MLP neurons of a small language model. Each row is named by its layer, matrix (up: input weights) and neuron, and shows model dimensions 128-255. Each number is 128 + 24 x the weight over its row's rms, rounded and kept within 0 to 255.
Before each neuron's rows, "fires on" lists the tokens most often at its 100 highest values on Wikipedia text that the model never trained on.

fires on: ".", " W", " B", "1", "5", " "
L7.up290 [131 155 122 144  91 147 169 128 120 126 135 114 109 127 137 111 153  80 106 100 142 153 121 123  96 112 146 146 156 143 126 113 142 144 118 140 129 161 113 125 143 129 120  96 107 135 175  84 134 119 152 118 171 154 136 128 109 136 124  91 160 144 135 102 127 151  30 130 187 140 133  90 139 172  99 181 155 125  77  98 101 105 155 144 130 130 149 109 155 126 133 117 144 169 125 161 100  92 137 140 133 108 119 172 147 143  93 116  96 117 104 121 160  92 155 112 131 143 136 153  91  99 121 170 118 120 101 124]

fires on: "On", "ot", " out", " On", "line", "it"
L7.up1462 [132 121 174 136 122 142 128  97  95 162 123 101  92 149 110 126 154 143  95 116 136  88 118 110 150 113 129 136 104 152 137 121 149 175 153 128 114  93 122 123 177 114 146 159 142 151 151 175 127 121 112 129 141 146 102 114 100 154 189 114 149  75 153 129 133 135 168 119 104 136  89 127 154 109 130  74 149 149 135 193 111 103 118 128 117 146 130  50 142 139 126 120 122 124 155 147 139 115 159 142 133 125 106 123 150 137 167 163 169 115 149 140 111 104 158 120  91 103 112  64  98 122  92 112 159 131 133 132]

fires on: "–", ",", "\n\n", " |", " results", "th place"
L5.up1525 [134  84 117 138 110 128 134 161 104 107 135 149 142  98 143 122 118 111 144 124 141 124 135 201 134  90 130 140 143  96 126  99 170 124 133 115 146  82 153 151 145 187 130 161 105 105 126 155 119  95 127 130 164 115 117 131 107 148  98  87 144 145 131 120 113  80  92 151 151 144 122 153 120 136  93 123 128 115 171 156 147 149 140  93 104 145 163 107 131 131 169 155 139 133 144 129 127  75 106 118 103  86 171 110  92 125 107 139 183 109 125 153 111 120  75 116 132 176 108  81 129 125 169  96 155 122  95 117]

fires on: "1", "–", ", ", " of", " for"
L6.up350 [115 105 110 140 127  98 124 108 130 115 114 127 116 144 137 134  95  86 136 140  98 103  73 140 126 109 137 176 141 139 143 124 124 165 114 127 133 157 152 142 134 128 102 119 128 170 131 107 139 106 110 107 137 135  86 149 105 152 118 152 109 135 101  72 142 101 149 105 150 121 150 125 138 132 104 133 115 147  83 121 156  90 125  85  95  95 131 127 129 140 103 125 179 101 127 130 145 102 114 132  89 132 135 127 158 146 128  74 137 132  94 131 136 156  84 153 133 131 140 167 148 168  97 108 156  98 117 147]

fires on: " p", "hyl", "\n", "b", "et", "ino"
L7.up992 [122 120 118 126 178 148 118 170 105 129 110 144 211 115 159 117 149 168 131 106 102 117 140 141 171  38 132 131 115 131 112 115  97  92 119 133 121 174 104  99  77 122 100 144 132 117 117 126 110 133 158 124 142 118 142  54 128 141 101 124  93 101 140 132 139 163 135 133 119 172 118 170 152 126 129 137 111 112 102 148 140 125 139 110 164 147 153 139  78 150 107 125 114 178 141  86 151 116  95 140 137 115 116 131  94  86 150 157 138 123 140 128 151 100 133 128 122  93 143 124  83 157 151 148 126 163 113  81]

fires on: "–", "-", "1", "2", ", "
L6.up1257 [136 128 141 140 158 101 112 173  98 139 111 115 105 145 155 123 118 128 141  92 168 139  84 143 111 116 142 112 128 120 119 147 146 149 159 129 112 107  93 122 159 121 165 133 111 107 168 114 156 127 124 101 102 138 179 134 145 161 121 178 112 158 136  87 121 104 135 118 105  66  96 178  99 118  95 177 131 162 119 122 154 152 121 144  92 129 151 124 112 130 105 122 130 135 120 122 138 115 104 130  83  91 148 130 122 156 141 101 115 138 111 155 150 112  81 141 165  89 139  90 211 142 143 118 166 108 152 161]

fires on: "\n\n", "\n"
L2.up646 [123 135 127 105 111 103 162 129  96 115 109 118 105 148 138 145 111 118 146 113 126 117  84 135 170 123 141 149 180  73 142 172 154 105  89 146 160  96 116  96 128  80 140 123 128 121 135 169 109  98  90 158 125 156 129 105 105 161 136 162 141 106  69 109 102 119 171  89 111  86 136 164 117 115  97  85 103 116 165 143 154 150  95 120 112 126 106 177 115 127 129 115 116 155 152 104 166 145 155 183 145 106 128 135 123 150 146 136 178 164 106 177 135 119 158 129 115 128 105 160 125 151 151 110 122 130 139 102]

fires on: "\n"
L2.up624 [144  97 111 106 119  85 108 131 134 123 105 119 140  73 106 134 124 196 131 104 116 121  97 142 170  60 128 142 131 120 129 164 129 131 145 131 110  84  78 123  99 141 101 131 121  92 138 125 144 177 132 102 129 155 139 127  66 172 171 141 177 126 116 140 119 131 130 126  95  97  88 175 152 142 111 154  99 114  94 105 102 128 127  93 102 103 135 125 114 150 139 127 114 172 152 105 171 152 134 165 107 134 126 110 130  98 138  92 121 125  75 149 117 139 149  99 149 127 146 154  77 124 130 107 145 118 128 133]

fires on: "\n", "==", " ==", " Government", "\n\n"
L7.up868 [131 137 109 123 158 118 135 127 106 123 162 131 139 135 117  87 149 143 102 137 163 152 128 106 144 122 159  90 107 115 110 146 122 150 191 126 130 120 127 146 123  89 136 135 128  88 101 168 119 115 145 112 121 135 176 122  84 125  98 154 146 143 178 133 114 112 112 169 121 197  80 121 151 174 157 119 111 120 112 130 106  98 147 142 141 115 155 141 127 129 152 135 143 109 122 119 117 112  95 176 133 125 143 124 131 130 117 165 160 128 103 118 157 132 147 135 113  97 103 126 100 166 120 136 152 128 175 126]

fires on: "1", "2", "–", "."
L7.up1509 [127 136 151 144  95 105 113 163 124 131 108 108 164 153 116 110 135 131 145 122 189 150  88 108 100  89 115 114 129 123 112 110 112 151 133 147 135 119 153 152 133  98 153 147 136  90 154 132 125  76 136 160 121 157  95  96 156  87 156 152 146 144  91 131 101 154 115 162 143 165 140 117 150  86 118 138 133 144  71 141  93 118 169 142 130 108  97 118 173 129 134 148 143 153 121 127 117 159 122 100  78 112 168 139 125 125 119 112  96 111 121 140 143 129 123 145 112 135 136  94  86 149 121 161 129 128 119 116]

fires on: "1", "2"
L5.up1005 [102 112 137 160 131 133 120 144 108 112 178 107 136  85 166  83 139 149 114 119 147 165 142 157  96  77 117 152 149  86 120  68 158  98 120 126 118 129 106 170 155 174 148 124  82 141 129 100 130 113 128 112 100 134 125 111 174 148 159 102 160  59 118 104 156 166 139 157 136 146  95 127 152 104 121 146 120 130 137 108 155 149 112 137 153 137 136 169 118 146  95 117 133 180 111 146 116 147 152 162 132 154 140 154 103  98  97 102 148 128 164  99 129 107 140 124 112 161  95 110 106 138 126 105 141 155 134 101]

fires on: "es", "ate", "ite", "aster"
L2.up1253 [169 117 121 127 117 104 151 101  83 137 152 111  67 120 160 142 116 139 133 157 146 144 111 135 122 104 129 138 148 166 127 104 137 130 155 148 106 146 119 140  99 133 135 142 142 117 107  95 101 117 116 113 152 124 148 135 133 129 135  99  82 136  98 125 106 163 118 109 121 165 132 170 136 112 104 132 118 152 124 119 157  88 137  97 105 110 134 117 110 115  96 147 142 146  73 122 131 111 189 157  98 157 141 131 107 177 113 136 100 134 159 127 113 174 149 116 164 100 142 153 125 205 111 182 101  96 188 136]

fires on: " a", " an", " the", " them"
L5.up182 [125  78 157 144 143 124 182 140 112 109 142 142 162 122 158 166  97  82 110 132 114 129 110 129 117 106  91 144 152 153 145 145 100 130 122 143 140 143  94 164 110 185 123 159 153 116 118 145 179 152  98 154 108 152 142 143 170 133 146  97 123 106 134 127 146 125 116 149 131 115 119 128 115 105  98 111 120 169 117 142 130 163 141 137 148 115 147 189 112 124 130 148 162 123  94 139 123 118 129 147 155 139 113 145 135 154 187 153 174 135  80 118 139 142 153  87 105 141 132  70  99  82 117 100  97  97 123 116]

fires on: "\n", " B", " | ", "b"
L6.up1032 [111  98 135 139 102 102 119 122  78 192 109 130 130 111  81 122 105 182 169 101 141 124 134  99 152 119 124 149 130 154 116  87 112 145 114 115  97 122 153 128 134 115 120 140 102 161 142 112 185 175 124 128 154 115 133 150 113 149 109  93 163 146 121 105 137 159 135 119 111 141  69 117 121 142 101 174 151 142 121 134 168 160  99 136 128 113 125 141 100 194  60 106 107 158 120 131 157 158  91 205 144 121  87  85 127 114 108 113 114 153 132 152  93 119 123 159 145  97 116 178 126 119 138  75 125 137 138  78]

fires on: " | ", "; ", " | .", "–"
L5.up557 [120 118 120 140 128 146 117 139 118 163 126  70 129 118  99 140 111 107 134 124 120 116 117 132 103 120  92 148 132 123 138 131 117 133  96 103 125 102 161 113 133 140 121 127 143 136 134 111 159 153 113  98  88 123 113 150 130 164 190 124 108 120 124 109 127 146 164 182 155 126 107  85 113 133 180 102 105 150 161 106 141 137  66 102 130 164 101 144 102 122 122 166 139 138 143 107 132 142 107 139 111 118 129 102 124 166 128 122 123 114  67 117 116 131 123 148 136 105 113  82 134  96 110 121 109 167 100 126]

fires on: ".", "\n\n", "s."
L7.up576 [ 96 129 125  95 160 110  89 116 114 175  90  86 156 120 111 104 121 132 106  99 173 128 190  71 125 116 116 123 157 132 102 157 121 147 140 106 156 128 158 129 118 102 117 140 141  88 117 113 150 165 130 128 129 109 112 140 105 153  91 143 133 131 109 141 122 174 142 103  93 137 127 132  94 186 113 172  89 128 107  95 143 101 103 157 135 155 124 128 130 131 141  96 151 145 128 130 101 136 152 129  96 154 108 100 150 128 126 123 147 144 167 167 127 156 135 134 163 147 102 176  90 155 101 159 104 139 121 109]

fires on: "\n", "\n\n", "il", " one"
L7.up1146 [118 118 112 168  91 105 133 126 157  86 119 124 154 171 144 161 132 160 148 101 158 114 195 104 153  62 137 117 129 108 148 127  83  89 128 135 116 133 137 135 133 168 143 115 141 118 117 132  76 111 131 132 146 136 104 157 142 151 121 149 139  98  95 110  91 110 133 124 128 118 148 119 114 141 117 131 127 111 104 113 142 123 124 127 124  88 151 112 165 110 128 146 126 110 124 109 143 149 121 142 162  52 157 129 121 135 123 158 137 122 114 124 147 145 124 127 101  89 137 146 100 158 122 176 139 152 128 112]

fires on: "\n\n", " record", "====", "\n"
L5.up756 [137 103 130 140 136  86 111 133 111 102 100 111  81 149 119 126 123  88 110 180 123  94 140 154 119 106 105 121 116 105 112 133 156 153 135 153 127 124 193 181 148 126 123 149 111 171  74  95 119 147 136 159 158 158 126  87 118 163 154 138 162 118 117 146 106 150 117 106 126 154 100 169 122 118 166 105 127  99 131 136 110 117 112  74 137 103 116 133 105  92 133  63 183 128 106 123 137 145 156 144 118 117 101 168 114 101  99 129  99 103 118 142  98 174 137  83 103 127 131  72 103  84 104 148 155 108 129  87]

fires on: "\n\n", "\n"
L6.up1507 [133 140 101 143 127 112 129 151  82 130 157 124 140 102 123  78 141 101 149 147 133 101 138 105 100 129  94 147  95 118 136 168 119 121 133  98 135 104 119 123 149 121  92 171 151 122 128 106 124 128 164 121 101 127 132 140 156 145  99 118 102 152 124 128 153 143 104 116 149 177 142 137 103 179 136 119 111 143  98 103 138  95 129 141 161 104 124 112 132 114 153 130 138 121 114 154 117 156 147 203 128 164 122  91 140 123 126 148 187 132 143  94 160 123 130 120 104 173  82 140 142 139 142 120 139 194 197 139]

fires on: "at", "-", "n", "ad", "ow", " to be"
L5.up1491 [168 128  92 157 122 153 108 111 125 151 116 132 170 134 114 124 156 111  89 116 154 166 109 138 116 117 125 131  85 100 143 111 136 122 140 110 109 109 116 144 135 138 157 159 117 130 115 179 137 115 111 136 152 159 119 179  84 125 102 169 118 136 153 120 123 147  77 157 163 114 125 141 150 120 144 161 149 151 152 122 141 143  98 131 105 117 134 127 138 114  75 168  99 106 138 124 144 112 138 124 131 129 159 104 145 158 148 120 118 167 105 119 134 119 132 143 110 113 135 111 112 137 153 124 148 159  97  96]

fires on: "2", "1", "–", "\n"
L5.up454 [113 142 165 116 154 137 136 147 141 181 144 124 140 124 136  70 104 133 136 124 136 133  92 130  91 127 145 164 125 131 127 161 132 160  80 162  91  88  99 157 111 164 130 126 135  88 154 173 137 150 118 155 138 110 145 127 129 166 148 102 119 131 100 117 155 148 154 129 121 153 136 121 156 128 101  89 132 142  79 114 122 118 123 168 163 183 120 108 132 196 121 159 127 136  97 114 177 127 130 126 150 171 123 160 144 142 152 163 116 137 125 126 125 121 135 170 139 145 119 137 119 148 101 124 158 135 157 152]

fires on: "2", "1", " p"
L5.up585 [127 166 159  70 144 109 112 121 114 166 146 116 146 123 171  71 119 156  90 122 128 149 103 100 119 155 158 131 139 125  99 111 141 119 130 137  99 107 127 195 156 116 143 170 119  94  78 146 100 126 125 152 120 110  97 105 155 156 131 119  92  55 110 156 177  98 113 125 109 177 144 126 146 150 156 155 117 140  96 160 136 102 118 168 119 154 103  78 114  98 107 114 157 132 123 109 128 111 167 130 127 147 155 142 182 131 145  73 106  51 156 173 114 116 141 171 135 132 112 116 101 165  96 162 163  92 116 114]

fires on: " ", " for", " or", " in", " the", " a"
L5.up575 [107  87 107 125 143 154 163 113 144  79 108 138 156 127 122 140 127 108 109 135 141 109 142 174 122  85 131 162  90 143 133 133 108  95 100 158 111 154  97 128 131 126 146 160 122 131 120 123 165 131 140 125 115 142 130 127 143 133 132 114 115 113 154 111 155 161 209 147 154 147 174 144 121 106 132 148 104 127  95 136 110 132 103 123 173 136 129 104 130 133 117 123 159 162 111 174 132 108 144 157 148 115 116  73 127 142 179 150 136 160 113 102 171 118 130 113  74 163 138 117 105 134 115 125 102 192 160 110]

fires on: "\n", "C", "B", "SP"
L2.up798 [ 89 148 121 119  84 126 109 131 158 137 117 158 164 126  93  82 123 127 113 114 125 100 113 149 122  88 156 103 130 126 140 188 101 127 161 136 154 134 154 103 103 121 102 139 107 141 137 193 147 136 141 163  99 130 120  80  80 153 111 153 130 114 101 120 125 163 175 124 127  90  97 144 113 163 107 122 142 137 119 128 115 119 149 152 103 112 109  80  75 147 160 149 142 148 153 106 141 138 156 159 110 168 144 113 107 126 126 161  98 163  85 153 180 116 152 109  70 104 135 105 151 127 100 175 125 121 133 119]

fires on: " | ", " on", "; ", " |"
L5.up1298 [130 105 165 146 120 132 130 121 108 110 116 132 136 128 136 134 129 114  98 164  83 126 111 130  88 113 130 122  96 125 125 138 137 144 161 114 123 151 142 114 114 148 122 123 130 134 119  92 126 118  92 140 121 126 203 159 101 205 130 106 129 144  83  64 128 147 123 144 108 163 101 111 156 108 170 119 122 166 146 113 141 139  99 153 128 113 144 100 136 164  80 122 180 162 123 113 107 113  73 103 127 128 116  88 111 165 148 130 114 102  90  92 138 132  76 139 187 110 133  89 134 134 119 206  92 166 125 112]

fires on: "\n\n", "\n", "|", "un", "ath"
L6.up1243 [111 167 129 122 119 152 108 106 157 122 134 121 155 106 116 130 124 119 145 134 170 112 111 103  93 145 146 155 153 126 105 137 111  96 125 129 133 169 147 159 117 130  99 142 151 146 151 102 141 155 178 148 158  88 133 104 159 147  77  91 104 107 132 115 115 165 133 116 138 139 116 113 126 177 103 168  74 143 170  69 172 113 171 143 116 102 104 140 147 125 148 142 118 103 119 118 138 125 113 152 140 139 165 124 156 123 152 139 146  85  69 145 127 131  87 115 183  97 133 129 179 143 171 142 150 121 105 164]

fires on: ".", "–", " / (", "ot", "ov"
L5.up19 [167 108 112  95  99 169 126  98 153 106 121 140 144 104 145 145 145 168 137 121  97 150 114 143 115 126 145 102  95 122 142  98 158  72 125 110 145 106  99 159 134 159 116 156 136 100 103 187 156 137 116 145 162 141  94 124 112 113 144 138 152 123 109 135 143 197 167  90 107 164 123 112 140 138  99  95 118  44 138 157 123 135 154 146 151 164 108 148 101 142 123 131 133 153 124 187 140 101 164 144 141 143 117 142 105 133 124 152 112  99 142  79 127 131 133 141 166 141 124 109  89 141 115 105 157 137  54 122]

fires on: " | ", "; ", " / (", "7", "02"
L5.up1253 [150  91 155 131 125 127 105 123 149 162  91 110 178 134 130 122 164 115 118 187 124 107 143 148 127 115 110 147 105 153 153 129 163 105 141 147 120 133 135 111 157 121  65 111 122 160 148 123 123 141 153 157 142 113 147  80 122 128 109 143 127 131 147 139 151 150 152 163 149 129 120 140 142 101 134 121 154  97 117 178 143 121 148 143 157 184  98  79 109 128 129 126 157 127  75 131  89 113 113 196 125 127 159 160 188 126 165 116 142 121 124 137 150 140 109 106  91 134 161 105 118 154 130 113 106 114 107 123]

fires on: " / (", "as", " | ", "et", "30"
L7.up585 [158 128 110 162 172 122 140  83 140 175 121 172  98 151 128  89 124 116 133 127 114 148 142 144  99  94 122 153  97 157 130  99 118  95 174 134 105  81 112 107 122 134 103 139 134 138 141  92 132 114 155 117 152 118 135 123 128 185 113 146 153 153 125  86 175 159 169 135 119 153 118 102 122 158 125 133 103 142 135 120 115 121 127 173 111 142 143 100  81  88 123 106 129  84 105 133 118 125 113 146 150 109 109 117 151 146 119 112 121 162 138 108 150 110 108 111 146 113 111 119 126 113 131 113 118 120 126 145]

fires on: "on", "n", "at", "ol", "ven", "arl"
L5.up882 [156 132 132 164 163 140 104 146 114 159 102  96 132 105  94 127 191  91 144 132 147 154 137 120  88 100 156 126 135  90 143 135 121 137 140 109 120 128 107 108 126 162 134 174 139 152 101 116 189 138 116 136 113 167  79 141 110 140  94 143 153 116 113 121 141 124 161 118 133  92 102 116 164 129 118 108 149 146 105 158  92 155 111 110 194 153 160 121 157 166 120 111 146 159 140 147 155 103 145 105 113 128 119  89 126 150 119  86  85 148 127 127 159 131  84 134 100 118 184 121 139 124 136 100 168  71 125 101]

fires on: "\n", "it", "ot", "ut", "i"
L6.up1223 [146 153 141 130 157 135 147 121 151 121 129 107  97 151 123 109 162 109 151 133 115 107 147  69 145 108 112 167 139 174 161 159  89 137 126 148 120  84  87 147 119 158 122 127 121 152 200 145 122 125 146 141 173 108 116 103 121 121 118 175 123 137 137 165 133 148  75 103 188 129 134 105 111 113 150 138 126 141 114 143 130 125 100 114 148 139 102 131 143 123 122 126 105 141 130 160 141 158 123 152 154 105 104 138 104 127 144 143 177 106 154 105 156 123 152 156 111 106 147 108 107 109 104 150 127 149 179 123]

fires on: " | ", "; ", "–"
L5.up490 [148 115 116 115  92 133 123 161  94 121 113  93 119 148 164 150 147  92 128 104 122 100 168 144 130 162 145 160 168 146 130 129 117 100 139 175 127  83 114 117 161 123 135 152 114  95 122 156 176 100 112  92 126 123 116 115 118 126 121 134 105 101 100  75 107 108 141 151 137 117  95 143 172 143 169 122 138 151 133 136 148 157  95  97 104  80 139 145 109 144 144 139 125 144 146 127 115 128 103 145 158 142 163 152 115 126 130 139 108 139 106  71 136 138 109 142 128 114 147 115 134 168 112 121 124 145  99 136]

fires on: " Reg", " out", "ir", " mid", " or", "id"
L2.up1194 [140 108 150 126 129 147 115 158 143 105 119 105 166 118 144 147 132 123 126 124 101  74 129 170 135 120 103 124 149 126 165 115 126 133 138 102  87 129 112 108 144 161 112 128 159 138 132 136 154 160 162 146 127 174 102  81 121 141 147 128 169 154 180 131 164 127 155 154 153  96 116 124 142 129 108 131 146 167 121 138 133 113 112 166 153 174  85  57 144 123 124  78 171 156 116 115 136  88 121  90 135 129 120 171 126 139 107 191 146  80 132 167 130 123 124  98 110 143 112 137  33 167 113  85 115 171 109 104]

fires on: "1", "2", " in ", "\n"
L6.up1402 [130 138 118 123 101 145 140 110 117 138 126 167 123 107  78 108  92 113 178 121 110 149 104 145 107 143 126 166  89 137  81 136  88 139 116  90 145 119 156  96 134 119 134  91 124 186 106 127 137 155 139 139 116 118 124 130 150 148 144 160  86  71  97 107 146 148 165 147 116  98 109 128 147 129  91 129 120 129 100 117 134  97 128 129 147 117 140  90 125 146  92 127 109 103  85 127 177  99 110 141 162 139 187 128 146 154 129 113 136 106  98 143  97 167 149 167 145 162 153  86 113 175  95  81 106 133 121 122]

fires on: "–", "h"
L6.up1176 [ 91 129  92 135 141  76 103 136 116 110  94 118 118 143 137 136 122 110 100 108 113  98 122 152 156 104 142 147 121 119 136 126  90 142 158 119 178  83  87 105 104 130 124 228  89 116 148 110 159 148 120 121  97 185 132 114 113  73 120 160 100 140 146 126 121  80 107 161 113 120 126 118 135 120 127  86  99 150 155  88 140 140 101  90 115 115 123 148 112  74 113 138 151 126 134 106 155 151 137 108 151 132 133 134  99 114 139 106 132  98  83 145 104 163 114 131 168 131  83 158 172 133 107 111 156 101 129 141]

fires on: "-", ".", "f", "er"
L7.up1334 [ 78 128 104 100  98 163 104 132 130 120 124  67 141 151 102 125 154 141 163 148 121 175 145 112 108 116 107 152 191 103 151 131 111 113 131 148 120 140 106 104 137  76 177 142 136 131 129  93 142 148 171 150 133 149  99 128  82 157 162 129  99 120 151 137 137 154 127 136 138 159 117 124 137 108 158 156 115  95 122  99 144 135 140 144 150 100  75 144 131 101 107  91 119 107 142 134  91 158 123 120 182 180 112 137 109 122 116 118 141 108 171 111 135  63 101 112 124 120 163  74 123 124 114 128 117 183 111 122]

fires on: ".", " | ", "-", "s", "z", " was"
L5.up154 [ 98 119 112  97 140 187 116 142 152  95  98  99 178 144 150 124 163  94 112  70 126  87 155 137  88 127  75 133 124 105  90  74 143 114 147 130 128 121 133 125 124 116 141 175 108 138 120  83 184 125 127 165 121 131 111 166 141 132 123 109 122 133 165 128 147 133 118 152 154 117 103 151 100 126  99  98 166 136 109  99 155 118 151 127 160 129  95 167 105  97 108 122  97 147 173 104 106 153 106 105 159 143 140 149 123  89 139 112 140 128 149 104 189  82 104 135 118  71 107 144 121 133  87 133 131 164  88 111]

fires on: ".", " | .", "–", "\n\n", "|", " ("
L6.up1021 [112 137 124 104 103 135 141 108 136 114 148  96 114 122 160 117 146 158 137 154 107 140 168 135  97 138 138  92 112 157  90 153 123  71 115 132 120 141 108 109 122 127 142 174 129 134 126 134 156 149 151 140 117 120 115 156 151 112  92 109 116  76 106 122  95 130 113 164 147 110 105  82 104  79 125 130 107  60 119  99  95 141 140 122 129 158 110 125 147 156 142 115  74 154 165 127 100 156 138 112 156 162  90 107 167 120 117 160 120 100 175 113 113 159 144 124 132 102 105 165 114 146 102 131 115 154 117 127]

fires on: "\n\n", "\n"
L7.up657 [138 112 109 137  98 111 120 155 156 111 117 110 135 119 153 106 112 110 141 145 177 126 148 134 124 169 101 130 107 100 111 119  87 130 123 132  95 119 170 152 115 141 121 104 115 143 161 131 130 137 143 109 163 105 140 134 161 122  88 124 148 100 126 138 140 121 174 108 158 139 141 108  84 132 107 163 114 123 120 147 123 142 172 124 139 131 159 137  99 108 134 132 103 136 128  95 107 167 148  66  90 113 110 118 129 110 159 157 123  98  81 106 148 118 109 117 133 120 143 134 146 119 140 121 158 152 103 109]

fires on: "s", "2", "1", "eng", "d", "enc"
L2.up245 [151 135 103 161 122 106 119 134  99 110 155 138 124 107 147 147 120 135 160 133 139 122 117 162  92 118 116 153 108 111 129  96 105 101 177 142 123 123 133 125 143 102 149 114  92  99 112 122 108 122 133 152 157 147 131  97 205  91 111 125 128  77  86 110 129 165 116  72 131 140 113 162 142 111 100 115 155 135 119  96 163 138 141 134 198 172 111 145 156 128  95  82 131  84 113  63 145 133 136 150 119 145  84 107 109 113 158 131 109 139 130 100  87 144 145 172 146 130 106  92 164 141 117 135 116 147 132 133]

fires on: " a", " the", " an", " one", " each"
L6.up326 [117 120 116 149 157 132 158 131 159 116 174 121 116 145 124 170 116 104  90 136 127 136 110 148 121 125 106 130 173  87 136 127 123 107 123 108 151 126  94 194 104 115 111 131 151 148  63 159 167 131 139 137 138 149 159 137 124 131 161 131 130 104  95  97 113 140 126 123 159 117  58 126 163  92 121 121 145 156 126 119 140 126 142 123  93 138 159 155 134 131 179 107 113 126 115 124 140  94 102 160 144 133 105 157 142 133 151 141 138 137 128 103 150 140 125  91 109 132 122 149  70 113 151 139  95 123 140  98]

fires on: "\n\n", " |", "es,"
L2.up1425 [141 132 125 125 158 128 114 107 113 109 128 152 152 137 144 140  72 138 155 142 127 132 105 142 117 124  64  97 126 133 132 147 164  69 124 132 108 109 125 136 111 151 177 164 110  86 145 125 112 164 133  92  88 116 140 119  86 115 122 125 156 144 124 154  87 128 152 160 105 132 143 124 138 147 104 154  73 142 102 111 136 135 158  96 115 130  87 126 102 126 128 131 100  97 136 153 113 136 105 104 104 124 176 127  98 160 134 123 124 122  96  82 122 134 136 126 121 132 111 118 165  93 193 124 188 139 138 111]

fires on: "\n", "\n\n", " to"
L7.up403 [119 149 157 139 139 124 153 121 165 127 123 113 166  92 105 122 130  68 136 135 153  98 119 149 161 118 127 143 152 122 139 133 128 104 139 102 113  77 105 111 128 148 110 129 113 150 107 148 141 128 102 163 153 110 171 138 178 185 112 182 130 130 101 161 157 153 168 103 114 164 168 123 127 137 118 154 132 121 103 135 155  93 144 149 180 136 110 122 155  93 144 104 151 147 119 134 104 150 131 206 107 146 138 128 129 189 131 111 170 147 129 122 106 123 128 118 122 119 131 126 154 155 164 143 133 123 144  92]

fires on: "\n\n", "\n", "- St"
L7.up298 [118 101 123  93  88 130 125 103 146 162  83 148 140  78 127 161 120  86 117 130 140 116 106 122 156 130 118 153 107 138 150 158  94 144 122 146 117  82 153 149 101 148 124 141 130 141 139 130 108 123 127 108 120 163 159 131 145 197 173 124 144 140 140 137 140 152 122 116 124 119 158 134  96 158 122 150 154 103  96 133 136  91 121 132 160  82 140 140  81 109 132  96 144 123 121 144 127 154 145 131 176 145 157 134 173 127 118 117 124 115 115  99 105 135 139 122 161 150 165 183 124 133 130 100 158 148 159 101]

fires on: ".", " post", "we"
L2.up1019 [116 135 145  84 160 114 132  95 162 156  85  99 111 156  81 123 114 141 110 168 130 131 104 104 125 112  86 104 121 120 157 153 111 133 131 135  87 151 119 117 119 179 139 124 118 105 109 135 103 146 125 186 124 125 137 114  93 124  91 136 158 115  91 112 119 106 126 154 125 115 134 129 122 152 127 121 111 141 116 166 139  93 153 134 136 125 141  88  90 167 143 132 117 111 210 124 117 114 133 144 144  80 137 139 106 150 124  99 120 108 150 132 135  87 131 166 124 109 103 153 125 150 118 122  96 121 163  88]

fires on: "\n\n", "\n", "id", " —", " R"
L6.up667 [153  92 146 118 155 147 148 142 199 120 143 102 136 101 142 120  90 116 125 164 109 120  98  89 127 140 145 160 182 127 100 148 180 129 126 112 113  99 134 170 119 113 152 139  96  77  48 164 143 154 146 122 110 156 151 100 115 127 136 127 115 122 153  98 157 168 132 128  92 141 112 158  85 119 120 162 100 121 158 174 128 138  98 154 124 110 110 118 107 182 136 138  74 124  81 147  85  84 110 164 156 118 103 135 109 184 133 101 133 104  97 104 148 130 145 143 151 139 123  96 159 137 154 106 156 170 119 111]

fires on: " part", ".", "n", "b", "2", "1"
L6.up1437 [132 148 111  82 146 105 105  95 123 150  73 148 113 163  94 141  64  85 181 162 128 155 117 101 149 139 127 141 154  92 145 160 100 100 126 119 118 120 139 148 140 115 148 142 121 128 129 126 121 193 140 176 130 118 133 119 129  90 134 133 113 109 121 156 120 113 125 122 114 142 126 126 174 126 154 160 117  73 148 145 126 110 185 115 133 149 108 121 106 120 131 116 147 151 169 105 140 133 119 149 101 117 101 140 141 169 124 118 152 118 123 126 144 118 136 152 146  90  90 102 124 115 118 115 145 112 145  93]